Weights of a small transformer language model.
Size: 15 layers, width 192, 6 heads of 32 (1 for keys and values), MLP 512 SwiGLU, vocabulary 798, 5.9M parameters.
Training: a variant of Muon for these matrices, 6244 steps.
MLP neurons of a small language model. Each row is named by its layer, matrix (down: output weights) and neuron, and shows model dimensions 16-143. Each number is 128 + 24 x the weight over its row's rms, rounded and kept within 0 to 255. Numbers have three digits each. A neuron's up and down rows have the sign that makes its largest values positive.
After each neuron's rows, "fires before" lists the tokens most often just after its 100 highest values on Wikipedia text that the model never trained on.

L4.down433:103094077142136131151085108125191096108150135140134144129063141157146137124159175116099141112144121141108150143106075171151106127131112109107120113116124130137104123106146129114112162145115125102137150112112085149144125091132144115135089156153141127076091138110118164105130136130098113148125137121108120203167109071136140093080087161119157137122165146108129128132137177141151119111103
fires before: " a", " the", "s", " an", " B", " w"

L4.down487:096149098136099111141169126136141138160120149107160185184140131152166137136107082112112145135148135135154155094110107174104133133123104143117127126155106136140094159105077118100134121103129126123128132177122130123138138143137172085114131123144185156106183132133099131115104121166162149111128116126143151099189095109093112187121097133126152168127128139152113131183087130116124106106190
fires before: "ivers", "it", "t", "ion"

L9.down416:147107108152119112132135123138136171093112135119122126142135140128194120156141120088132045109094092118156157092085086096087109098146150132073143106122144146116142094128147136147124112133104065141092091100116140142086136117121121152128105082109136150089103114150139080116132117150145122178138140146108118107154136139109147113084094148137109140131116146126181097090080143114119135106125
fires before: "al", " ", "y", "n", "ig"

L2.down399:113121083139144124142124128155101101116107168129155169119116122147134145136147146123172160092158116109125153144102124072109109102136109068139107124137150179078086126135156147133099117126123143145174162141103140118127103140105117118119130144133182119142144118145163119120142156147153100105085149106135123153115120109043164139175124113090121138129110113115121117106118124094085135088097
fires before: "ra", "n", "e", "ed", "en", "g"

L2.down52:150143129119105128064108100175141173145137126150105078135158137124127149092178106162140150139136084120192138121150124126138179119145122079095152089102141100128116102151129114171096158120144137154137117136122141140120141116121157125113171120093153137097160163130141095131107151145110114155147130148087104107122132123098132135154132139128108088143120108114128124120146096068134124116098
fires before: "ing", "gan", "f", "g", " re", "h"

L3.down70:131089130129148130128111103158137114124151102106118068165075087118119120116139108084116108147109134115159123156114109170074109157127141140092105130100127104161129109117095132123103158134083152151124122095152111133146132115127133104148106093095156170103137116121148144103113136088112119133157096144153112126093107098165086147127099128151172156143173122114125177111100090091150134142161
fires before: " a", " an", " the", " k", " b"

L3.down119:123111135100110099148145130137107096148154149123085110100096149119111125155140084150152165086117156113179117100137121144163126134117137074155077100111124085157143137176151111103159132139142131147126136120155130104119099107163151154146145115113152111127148110098134149120129133122155158141137111151152109141117124098123169110135088161098175115140146115170149112115136150128123167100165
fires before: "\n", " ", " 2", " 4"

L4.down443:094126132159177129152116069177149147115158116143133130115165134077111105119140085133127125150099132129153108121126137135111141155128132122127136145155104143141124110134120134107145173167132121180108126111134118134116127132132061086088119128113136150083099112085125122148085116100138127126152112141170079100150107170183100165119135163149126139133144121126127144137121074106154111179114
fires before: " a", " an", " the", " b"

L12.down76:093132166128116112187133156130134122139163125112095086122187105093118148145129160128111133090114168128127123133111143123132129154084151140117156123121091093151156167107113132116126127109116136099157098142107130131133138115140103136143138101089117131125134134129140136112157168163105108079166161117139107131091146122149134129103151162085153180106143139107126125114115141117144130137143
fires before: "ed", "s", "er", " with", "ment"

L11.down14:087125115143118156125112086158122123156081163114138081165136124148096115132093112079107137151122118095137151128079140150142105138119129114112105143126074081129124126131114115112160082115138152152152170143095138137118149090147159111121122125116113113123147096133127135111124157116169115146134130111093106130114152123131132114124132119109130129130112097091101123140155136110127134076162
fires before: "le", "ed", "ing", "y", "ab"

L4.down9:156131096076092168095101148126183139126141127124135151095093135115131130150117133169126171131148154128128142148147167121185111116115154128135097131147162097143085130088143105112119102157115088101172100121123078131146106089117101142106170143117134118108086143125146135145116116139136157151098058168098111116153130113130134101148143135127136122173103133128135091167147121161138146111107
fires before: "port", "p", "er", "ation"

L2.down255:123156109135066136132150135122167093111148147079091100091093118136126156121162147157105097137144121103136137125068158108122152143111111110142129081119148110166084155116137120109113122094124088096126126115123145122078142114107132126107118107134169128114102108087131165154129094150109113129127145150182157142158135102125159109137149118140141164115152128153118135145089105077112133119128
fires before: " St", "S", ".", " K", " U", "p"

L6.down410:121162137129108095069114133137126167132099107145126076099162137112177129067170106145119126102133098124151113134136119117119154107169090119146152122121138118126129117158156112139073141135150151097173152136145122139136136124120138093104157108103165136139150142132153121101098142132125139147172131157093090099170103095119155166104113126142141066156146115078119130126148121106127084138079
fires before: "gan", "ing", "h", "g", "f", " re"

L9.down374:125151131147108156117127110135175113149116109155109120075121128135140138153149123109136166144192117110084138136210126123117112125117136125081131117160144151156113170107071088125136183101151160107142112102127126136113149139109138149082119121110161114145102152139148112142126107105099148105132167143126157139115121102096098142115129132110123103085132147130078136131119152156103114125169
fires before: "ct", "ric", "ing", "c", "ri", "a"

L12.down226:145105160111092152148129110157091120161090119086121131107068086161153141108138113106130134125126108120094132091100118103165122122122112111106080105123115126106144146175151104128143101171113164140209156136148092131137106133158115126106110153165103120135098154160126100088162141178161116172108114131171130100162138123130118129126154073130114195124096125109137135143160147128132107100142
fires before: "e", "es", "ers", "ed", "er", "ing"

L3.down27:142167134122146148149119078131133122106105143123120081109133157119092146086122154131137123088131134145166072120115112119136115142156142126136105143130160116120136129150101102106109116146102088163113125116135141088097136164142140107106113162078116112091137128176163096160116125162163096152172122127111165119105154117093151152154076172140129177198121132168172174117133133165115152130118
fires before: "s", "us", "ions", "a", "o", "le"

L3.down337:117086101157132143123150112114078124114081164152126134099125138153145165098134098140179116112136126134166105133126140136132086132091149170116130101165122153118151155124101151103090136081106146115090127157109137125124143129142122143128155152156135183126145084134150137140117123112106116131146123125148136153136134144093145135146148131116164172154161101173095169170133155135139127112099
fires before: "ric", "ory", "or", " of", "s", "ian"

L2.down165:137139116113111118120119123155109179134104142111143123144118136144132081110109086099119118162152083123116144102137097149098178113102142122140150128112135125158107141157144143102113155161170139112167140154105095148119191128167132148142158168147093109133212132148165129070149171110089107138142138108109098147124092110119082104129116145152150162177102121116106125130166160107123112132133
fires before: "ed", "ing", "e", "f", "ome", "a"

L2.down289:093139129152122135097148082156125157122154124122115132147146124115090161129119089140123109101159135091167155130104144110153117136130113149157144113129109115124099111182161149125123129117175152124110105150134142163138134111121102156132148122192091124113128103123121130156115086165141161135155123102142096129164138119120135120084129118133104093141132135174122165132081127126134136111153
fires before: " the", "t", " le"

L2.down461:162146116160103104058160146152116098115095155111145154124098118120148153134150149131130167115124131130105140097121149089130143110163158121172123128113138133140140130176150159176092137137174143129144142139129195127143096099122153114109118145150145128163116102141157114147166163116144120146123113137122151123147104116032148136175106146119118148150132126109161129144138141117112101130137
fires before: "ra", "n", "en", "g", "A"

L11.down334:110128152131108130127109072135120116114078133098153169085101121101131161137118125120096164152090124115106120130092127171122096159125126143134140132143108126124162127109163142153164133122144132139119138100150160154134132143110095137103096163104166133094167140137097140145163089134184123095138166131082116143142144114142106078110143118066125136185081113144111116156154099122125090100122
fires before: "ct", "ad", "le", "te", "y", "w"

L11.down412:127108099146091149096134094062150136117098128118138076121118137163099137168128118159093154117102096134106159138148122150141069158140128099186073114108108145116142146160137168161104144089138145123164150119159142134113114095160122118130137067159143133111151153143172168100139146116112099146107110142099129113120130120106148184176124137128109169133106185124167125170126123099130123104141
fires before: "ber", "b", "l", "if", "g", "er"

L6.down234:133098120126113120183150149103131118100133133122143102127130112159106101077172157105160144149089158112130112093140163113133113161128125141152134126080144113120137112187094129126110135134113113105114098103149130136100154163160159101127097112116087122106099134102112160153113123151125134151130125109153171086157120120115139124124159073094126140094142168097095125166152077108164125153114
fires before: "|", "|---|---", "|---", "o"

L4.down390:144098119116132133122144126142158122094121145091059103158124125138139116171155091134119145117178128160132172121162121107140111136148104150102113173137075143143099131149155155114096114110125148099108113119106172161143118135160114141157142105130101190107146137088134138097149107107120131120066121099144143124113114105144111129114158111101139149119144107127124116156115133147115130154130
fires before: "\n", " The", " He", " F", " W", "\""

L2.down49:151141141174136101131131169164151176124129126135095143147140088123138130155128125115120134133124136109164133118098089119134139154106103081142158135147142153134142125166125144103154144137151142125072138157132172153131113121140080114122126133168104129084103112121107193126135144122102139105164103118169134137124093111196121098095166089108077123192100114122134157124125148130151122117137
fires before: " the", "t", " G"

L2.down156:129117142135130132133120121161106151136097161149076162095150180117132098134104165145146133121152164101158109139101101129150130112173155158117108118129168128128192141114105115160126114129135078107130120118112138074079128133136129131107129139116133115102127133159178118138144152143158065148163124097115152114092127153112073142131076178139134117168124141168133129133122133161124164124144
fires before: "b", "er", "ions", "s", "ed", "-"

L4.down290:125103119158123151144099143177158132158182092106141121170106139112144081118160068099155137123093101120150118159153095130123136187155156147146101099106165102184120115110107190122117127098106124114079123106146130152160113130111103117135127106104128136132103128147148149107126178115106130104128107114172120119152114094142095147117101131098125149136190107119094156112105078111129132157136
fires before: " a", " an", " the", " b", " c", " p"

L9.down370:125114151136117135123132130115176142120125133123128123097118147100131087129125099184123112119138111133137125153137081120141088111141131140085149150124077105122098090119087124123132140161134117124079140107128121134117127107114186113151140109131087089110158160118126081161127138089101184144139094141152128141086091182158114164138119135107098073121095138134119131107107105101112185147107
fires before: " a", " the", " an", " p", " it"

L4.down371:118125146104143077125126073130152093178144129120112151118114099120139116110118109135140150137121126099135106077106108131182124137145180164153134118103141105142129136209116106149132107135171097162153106098164114122112149101136112130116129096162141144130142142111119156104157084111114120126131117082154135091075141134137146123137120132094129140114079132106132184120134154123156129117152
fires before: "\n", " ", " 3", " 2", " 4"

L4.down343:100109156136148122088158084196131145129152185125092121141147141131141134093103120163153135133147154150148093174096111124129093158141127122146109122097140117144117142143149085137148132099094128118179125126157132089077118168093111147101133183111134113122105144155155116107117138171104123132150099116127124103149102117143142144095110159104131118122139146098148138125151137143086128104109
fires before: "ru", "b", "s", "h", "o", "all"

L11.down0:148135134152160089145128136116161126085115107103101169168163112145109152081104101117090083126136109111127120129163131166136110101121118143149129087131131116109155107100149123119098124133120117098106110134140085154174161078096175089135153126113110143109112130120128107128126121110120165163076126147114142128126096174145099173145113114155127118132129112087129180092139131098154112137088
fires before: ".", ",", " of", " and", " to", " in"

L6.down117:134168171112125100146135105176152158096124130149103110128096163118145097147108120093132132128125106112129130162098136135137156150150119136148107107103137100130157153148139147161149124156179088111131131125115081126153137156150148147123161109152141137073129128129127137110152155187122149115157100081136120134121127168142065131150125130155141130153144126178105115099167151079136125094122
fires before: "\n", "=="

L2.down92:134188142105125060119147137176159126133142159129151216106134096116133137124103126099078141180135164114133146164125130123134137114141161163114130105148120141130120170105120120124093100131105116127162138149161116122142091119111135136140119136123162083112140110109140135154114139166131140115116127141116144111167138127131136144132098098103173197108109165164135142182097169124141138144137
fires before: "ivers", "it", "t", "ion"

L3.down180:125140155122123125098121130101129153156114127148091160115134146140126117179146169163153138146154138117164186149091103160145132130098131105109115131109150137145147105135186104178119116121162135157132112110153094127098093139107156128090134161122150125098111138126162114107119159147173151124152086116144162158161143141080125117112090159115148129126092140133116140114184127138123160142122
fires before: "b", "er", "ed", "ing", " a"

L2.down180:112119117122132130126137149139111177125092140139084122121133103153135129095116091156116147106122116104162154102100121132102129143107149123110121141110094145100113104125135166148142132093116135125105140130088145123128152163084105164147164081127152132095134088160122146120156116134121095123136167118108156163096130142120180097131154102102113125135138132131161185128139134193124130119102
fires before: "ric", "ory", " of", "or", "ics", "r"

L6.down82:162127118182143117132109147160088141112110163151091161138117138100097119101121131118127097078143119073158124139182070154114137134126115142131170146131121100171121159110097146099085109097140141129108166122148116127106160102134121143117103143108080125097149108106139139129131131164142100139122159146182109130144131134090107171113115133124154094115133107106159128149082122122104124113145
fires before: "-", "=", "\n", "S", "P"

L12.down454:089159141099109145092118126137128157104133155120091119124136143184106142140162079075149132140146094136109149130166083133130174095136101137117099139113135066121131138149083124107092111126185151133125095145149153094103128166124139128122164138143132135133156139165141122184126074142138127130133152130170092160147090115132086084089145130111106144140138133154135144158117153124132135119146
fires before: "ric", "in", "ing", "ain", "ri", "er"

L2.down500:115107099083135129152155103140167142130123124141117111141103124110120127129126104140090152131130177117124119130094138125081105111123132105086112159166170148132120167152096196135159111126146128134076152104105164110113179122112116165150094128115101105090171152130090116181136125154108144093126114129147141094158103105105149121136186129130157123151114144137123137136118136140101114115144
fires before: " the", "ia", "ian", "t", " S"

L2.down470:137140151111152131139119097145099112136101131121144147116169152144099116130186161104103144133119146109121104164114130161166139139092139139143116115122125160194152152084128120146132128073124092137133131123174131091134132121153119128157130147109103138119096100103102098139148133154114117117113101147116155127143157159098132121115169142159125134122141096114172090105155129087098140109138
fires before: "\n", "k", " The", " \"", " also", " H"

L6.down107:164103183126083122170120102134156103101125111138122107146101141124123106122167162100175114157167084088098167115149120120158142165132095161144105164089139119142163128172123155160123159129145133124144135113137150131141139135104125146149145095118097150115104168103135103082129135105098116141184106115153161145111147126124117160120155120088111148114124095099135084105139106117116128123118
fires before: "\n", " ", " 6"

L3.down231:123141105159141133137130096161140154135131100107092147114091101109137084139116078140115149117116122128168100112122113133117139172108119123140074139116146125172118128143096146124104081108094121126090148104157144125145103169134138104108142088108145144097143122129138143128089186090144112103135109074153113142131122097130093124084134119107161101126140100124131141105117152092164136175114
fires before: " a", " an", " b", " the", " "

L2.down410:103159141124080152097105107134160101173152102106122134139116151103130165125132156117116070166104149113096131127138103135144099121129118097108133134114083133173107137110117120098092131119190124112158104125170122137147127148138143107109131062109136150113097132114123127125117130158189149136157127095135112101146194123122122130143149109098141221143119122116096154125072138127091144117099
fires before: "u", "ar", "ue", "A", "at"

L6.down66:085162131104132120150140126153134112119140191101128114102115098156154116125148099131093113148115127092092157135100145164096106131101156143122132111119129152124133122141099138093153131113113104148107115154126093128152159105168108132142139128125096099137210119126145161095132116150137103157181134089140174122109069122121135074149147115101144186131134123088117142128147155123124130130147
fires before: "ed", "ing", "e", "es"

L9.down202:118132124138093146126135101120117095132127131123144087080120166075132133138151131120164072125123144115103119155169108122156110139122167105084131162120097116084151089128123125156127150078126142101119113159149113121156174104105112125110098135125096108097138142161141142100148151128147119093102131147109093133106105140115098134101125169104141164127142090169127096111137109136155150081160
fires before: "ar", "s", "ed", "es", "ation", "b"

L2.down424:141156116133154160140147116154121132105097158120116118102149131129092106095110136151138138126148166169122088129132142108119114131201132132123096097156105118144143131113102057165096057157106115144120117140104161087098106139147105133128113121075140139130103108168150113154138128120145130146128136081075150114104143084108107137120134143101143130168115121157096154102150130163142126141116
fires before: "d", "s", "us", "ions", "a", "o"

L4.down261:133167116113152082154097143125124150068145096100128120129113154146131129086134120160139133111122162169159098130138129149120096163117129112137154103109144119118132139153130158126129082119133131134136063149119118170121136164130181097117045117136110160120101109065137137098131164111105140133106157117126128106135119113096175115111152090125169125094135132138125162133128100080152110142105
fires before: "|", "|---|---", "s", "|---", "ass", "os"

L3.down121:079110114120138186133109137152176124125168151126156147137088148130115084111186136127113152124130109126116150149126108132140126123121106107078131133102119144131115140120118132143107138143086122129122124132125091136138162099127147124148095150131140109144088128090126137147160114158074125122140140137109122180113081079147115092054110147175149115122131142103161120141146169137144118105151
fires before: " a", " the", "s", " an", " w", " C"

L4.down252:134126191112155159103124112143129109100117089132085092136122105141129109138107069132136169125113104111139173131097129136163130142127156103137102106117153123127103072157140145127114159117136138150142128164146117149129089095113172126130172090074136135084111119124143120105151117083127086156101135123157115115116128162110127149134135081116125166148175130120107115143155136114114124163100
fires before: "\n", " a", " an", " k", " work", " t"

L11.down422:142165111150108137118091118121140148183129118155099169132105141170139150129099126109121150115120116099172122121117116150133138147131117097110137144113146123126127125137157141150137165137136135130143122133087104163131146140150106084140112172127098130131169141141134131143106111123115103125090100136096142144152142135121155126132129137095137111095123162132127200110124138065129139153164
fires before: "ue", "em", "ed", "er", "az", "le"

L2.down481:082142145123107105107127124123130125129088155091148138133149129154097153119140118076145104132136124094122107143098108163141117142075134152166147158111122143175142114102122112120122155107111122099103123120142120116123116109202148141148136106117118172120094126125130081166125137157110160146163124100155152140137172177144090156087170134152128130141111118104142107139182174105113153130130
fires before: "\n", "00", " The", " \"", "3"

L3.down270:101111128099103088107118118115132138126124146127127103114141136191152125085147055089127117075134130143096119133120103151139133120097138160119144094108129109159133093130101097128105100161097161093141116125069113124127193108087161084108148132131137142121151130163163103107118145098111140138086148110122132118125127162120144148144178105122109111174144106099167124116144179152115121140118
fires before: " |", ":", "\n", " of", " in"

L7.down143:104069151118133110124125112133130145132124111142089112101121145151157133148174127083145132127124088110114132165098111170148152121116160100112102105097136115137128122159163064177150129136145112152152126155111132121103101115114167145120162110159133140130106158157119131154100135154130139123171169113141120106132169143165153134120137120110135143165146128137138139110111148117164151156133
fires before: "\n", "=="

L2.down301:163145140086153118120151112114125124126120138138083150126156142160098123119132129149126144106135133125111120122149150125117168103102116159129143155144140133147092138153081098122108163092104156116124140151119186098120133185167135116112124145125139133157132151167096099153137126115122142117137147103154201130139103112128098102100103120083128172133147154149148200101114097153146101172142
fires before: "r", "in", "ain", "ri", "am", "all"

L12.down134:132091121137121136104119115107148163169127151115101110159114131134116126137122126104122109172133145083146091063132152132123071124110112103076113118139125157122093131114138090098101132162130135152149107153156132149109132083089184146142137134135116136111146123114118095158136112124166156148139123093130147077098168104119134116137135138128158135118168146148158140110117145078147124098152
fires before: "ed", "ing", "ation", "er", "ult"

L2.down372:098181109111101109125154144172177104123149168071117126125110128151149143100123138158156088120131162114118087141082103127156167153117153117122174104125150102168135093177148144129136117162119124143123126142117125100119114124137122086164152142136146099157131123117163103162122095130140142135121133110150122111103123163087149123133118129159131124148122177131078113141113120130145112111136
fires before: " St", "ot", "m", " K", " U", " |"

L2.down263:131113116120138123124116094143157160131150099138125102118111112125152112168158102122158123091093128106133091106129102157128113143154128172124108141117131103154108130139122151116090103122129159138080131087136124099127104122167108077159119121114203133132129113142155112086131150083108134142133109143152129133127108100126047130104123140147151099137127119099098196088104109117131147149170
fires before: " a", " an", " the", " b", " m"

L3.down195:107147148123083144121154111115183095112130180094079101107120127174143141113132122134146075144174133125091115113104144139131148144117119138098122108118124117120067144169124101139105110113135132124192165133130115113073117102105122098121120102116140099122119137121114139147138103143121141137106091120125187131136110116164101120137145167107131175104160138135139139122114103107091124131136
fires before: " St", "k", "S", ".", "r"

L2.down387:137041118131149128134122061136108119123094118128118123082141133148125167059148121130137126083148148097164140125116136122116120152097139132144124103166105148126114121164140149144113144081151129133096132158115086110146163144145092130142119132151146144107142101163126133165145128145139098108129127122120096164137121119081174070159117096144111155142136153118116162132148178147123150084073
fires before: "s", "ory", "ric", "ic", "or", "ing"

L2.down22:119084134132115159154131075126120089129087114142118103157141132136149144128128103139165133083144128128155154130148163152063094118091138096132105105131115116120139128179148133107097121088111146127088117127145130099159166130105108152157154110134135133110142097170130122132150090145116115113133102134175130136148106110110167127124114102111099169150155133154136139158140164161155150101087
fires before: "ory", "ric", " of", "or", "ics"

L4.down467:119196142134097155058065104135154161158134140145139126131154133132132088113137125121104154111113124146133106134128100188048116098089141103143169132102141120112135145123125136140130130184121128162114157126106123137162142135127136111128163108112096106149102117144124147084139160148165113145167146113147114123092106135152121096100109147134129190126147118129133146137131115090126083133129
fires before: "ed", "ing", "er", "ice", "ic", "-"

L11.down346:112134123126099154087108117118108128105165147120175140158133117131154139145127143092112135149126119095120149147147118159142095118166090136094129108151133159123135148181111122120113084095127088120122164130141154150131124125128139148112159117127180126120102122132158100136127144112121096161121116099144122107160165124121105138161101112148145146110142132136156161160150138086121076133162
fires before: "b", "ers", "it", "l", "es", "ber"

L3.down410:090128096102107129156098134116147129176153115137125120140129118102130106099168152098109110087130124119129082114167118124112187137127108147130140151115119104164101125118104147125116128146142115097155147074159129114157125084095164080161096126136150122099120168095139132124109094088112128112098096115127138171165099079161120122109091180132129179175103169127131112111139112117142097138149
fires before: " a", " the", " an", " B", "s", " C"

L7.down432:113167110158071171137152118125150114089107130112096119111130126106105140142163114191147180113160155186124129123102130082157070126134136126126125119113123139149100119141079147136181135164111096136132131103101119134079170139139092158147138153096152112125136149181090142145107130137152079139119128150108173108084152127151153124144115092112132135131127125148095115117133149127126135112109
fires before: "ough", "d", "e", " is", "a", "w"

L7.down509:067109105108137100089075123117138112115095157127050168135138121170149126133146129116107131125101129084116136173095103105149133156110160146158130138111151131147130091152166144121146123131145138146125132125104127130130125122127129131133147123134072082113124104137198120115114091145134154111131190108139143159110143087100138128108113113072118135069106129111120148118184163144140131131151
fires before: "ow", "ine", "th", "er", "ed", "ter"

L3.down84:094154153106121130121162138162137078128132151119093125109115144137136174152132170112146095121120117137124153139111127111192116163096153116115131097079127152120143151151108151145089115134113184150182141140079150159099102116131089102166135123131130131142123145121093143140119108197092130144102139124086118105152138111102120129142128140121153147137163116130112170124118131131167162139110
fires before: " St", "T", " K", ".", "S", " U"

L12.down438:134091109119173142104115128116151122130098146133124131096108105151110157125115107108140143108118114122098105182142109108133113143141113120149158112160160097155149137050121125112119102150085129116109115090125134112121134090150174127109119149143122113131109083159152119117113108160163141150121112147154163131128104177126078114162162118125146119130094115092169123103149109106126129097105
fires before: " in", " on", ".", " by", " to", " with"

L4.down226:084172121059170080111108126077119140115135137137106148120125183158102134140168131146114162152145160119121126134134130143144112130103143149136143147154155127140092137136095118137124141104080168130127152136126149150127147166150086114080127132129113095147147142155101098132145113119128150099129127128130175128126120164151089087082127127114083159148159128139132207105148103148137128144146
fires before: "r", "in", "ain", "ri", "d", "am"

L6.down471:127135130158070094163124126138096113131133179097159155133125131144149155129131122130112118087144128091096147146148090141115123144110120147134128150109118141198132136131148122133068116136139157178116129130120145137126159125124125135107124117164115146105107113129130149142150135129099129153133129122112113122091073121142105136108065136131144148142110142135151161087127116088080158111151
fires before: "-", "=", "oc", "S", "E"

L2.down213:113159110174123125133120095155150113116177097136130173116142118104107126129114097102097124119111137077164111133083114084139136141142176141132121157166127105122089169123157166097129137135147150115073121159115137145126136117118065186156121096119129124098096128092099129150118138148164122106144125137153091145116123090114109123103145105099102151114140133149114165153132109125141104100158
fires before: " the", "t", " G", " S"

L3.down479:132139093145119107051085123122232154160093126139149131095139084149159112141097126078093106125111152107122084123136129144084088129115126140119120132120148127079110163092136119155099121129149147144150131161111110131108149109143129089148119134119175110128173119157123128068136122117144159095136203148140118124105108123111118114142134138096153151117132151116140126150168150143148152129159
fires before: "ivers", "ed", "it", "ing", "s", "ion"

L4.down247:128140156123095141116143137131173091143104121102102151131105132103154145147143155090115090149114177123119125150155104138116120170099140160093134150117099094138095144121109130118074133125210146130133110123128154102140112168148174087104124093105122127104120152104129171121165115150119139141102122117137179100146174106144082151110126117119113083122115121143170152147113121107122131171148
fires before: "u", "ar", "ue", "at", "I"

L2.down137:109195126153091152152169132053143091126105131074072115084153145162140129116149120145126109144173094112111159123077159133134143094101114136121105091091148127147084137132121139126093130119144106121169146130127114121071112105134106116120142125114138104135099120113125167137155091123130144130098117126178129126108100103121113126150120137108146120089127129131112151119115086106138122127104
fires before: "S", ".", "R", "p"

L9.down238:080103145149093138147155118133107119122116140095071155124174128084175118133118126173156101139118138134139125197123123091102124137152092117121161113092119123124115133151109151132136156136130129112098121135118123155134114112099184112183119129134171131111165111104093102141118142104113168134131151156129133130130148140119153144149155148130188130148118128149142162135112125145127184123102
fires before: "ver", " the", " he", " it", " a"

L11.down245:091113147104149157135136117136140132152144139109119105116112095143137105130134122125127123062100087143127083134093148147079121122131123140116114139142123137157145054140100156129138150122123155123129112087122169081140176113111157176145122124129137117096141153143113104145105128108120118127164094128127151147105139141189153118117144129139129117144142110115109122135087134138123188148092
fires before: "or", "ory", "od", "og", "ion"

L4.down44:157146127102104129111134141148183124183110118109117147145152123095136141144161128102097117159129176134082168118124109130155111118122104140100149122119109130146101130098110141131116156122185123130128100143122144120117158142106135120121138076128129147161121141102143116094134144121174134128141130148145124061146135133156125120151153134134128126108126118116085104158136134122111141139119
fires before: "g", "u", "ar", "ue", "at", "ter"

L3.down324:137167170136146094091135138150122119126073122145163145082128120123132132131128141160166131155114122114123111157133114092113145116122126132120142117153130147116121149167155122156137120127126125143152110107105180124084126166126091101080131112122160099161143120180151104137119148095126131127091148136184147106109110166123167147162094149107088163134079093149138105138133121129143137131095
fires before: "ra", "n", "ad", "g", "en"

L6.down127:118133117126101163147141094136128142157115142166109130122127139127107118079104125106176122104155119125151157146067144064165078111140097104105090141104144112116129171151124152135112122109094175137130116153103165095118172107149111146143152117135153136128154118130148125131108124141112126159154110148186133146133145152125174128122136113125103177118136123124074172156091159155120122113113
fires before: " of", "ory", "ic", "ric", "y"

L9.down378:139135134158142109126131126141142165161153093150137105127126145110125130130160127143112083175169135093168128104110145109117120097130150135121137147131104117134160130144170119106099103065107133149148136134129117174152143128149117078177170095104159149123114090130137120157137144152108106111139121127131109136124099194150140126121148132131141136101112139078138120187149101117180144120176
fires before: "ed", "i", "s", "er", "is", "y"

L6.down171:136112152092150114147090098168093123123091094156077130153116099110145150113136116085184175142123131126102125155114101135140125153106142097180113134107174145134119103110086121152134146112151121150111090137147122122160174120083115167148168124129115110141112139156128129159133112152124129143118101111135140148139156196144150148107145116152086105139156165120134104132138115134166137114151
fires before: "\n"

L9.down52:142138075158141121096102126097176140131102084118123130124134117123083119145144084123089160127123141104138160129105114165154161134100139122149097116152111129128149174102147123186153137133104110123164100137105105142128099124113171118111136157139163147134099123123095098138069135135179192125145122132113142128160163151097143135123154144124136137112168081121163144106160135136108142128157
fires before: "port", "p", "il", "pl", "er", "l"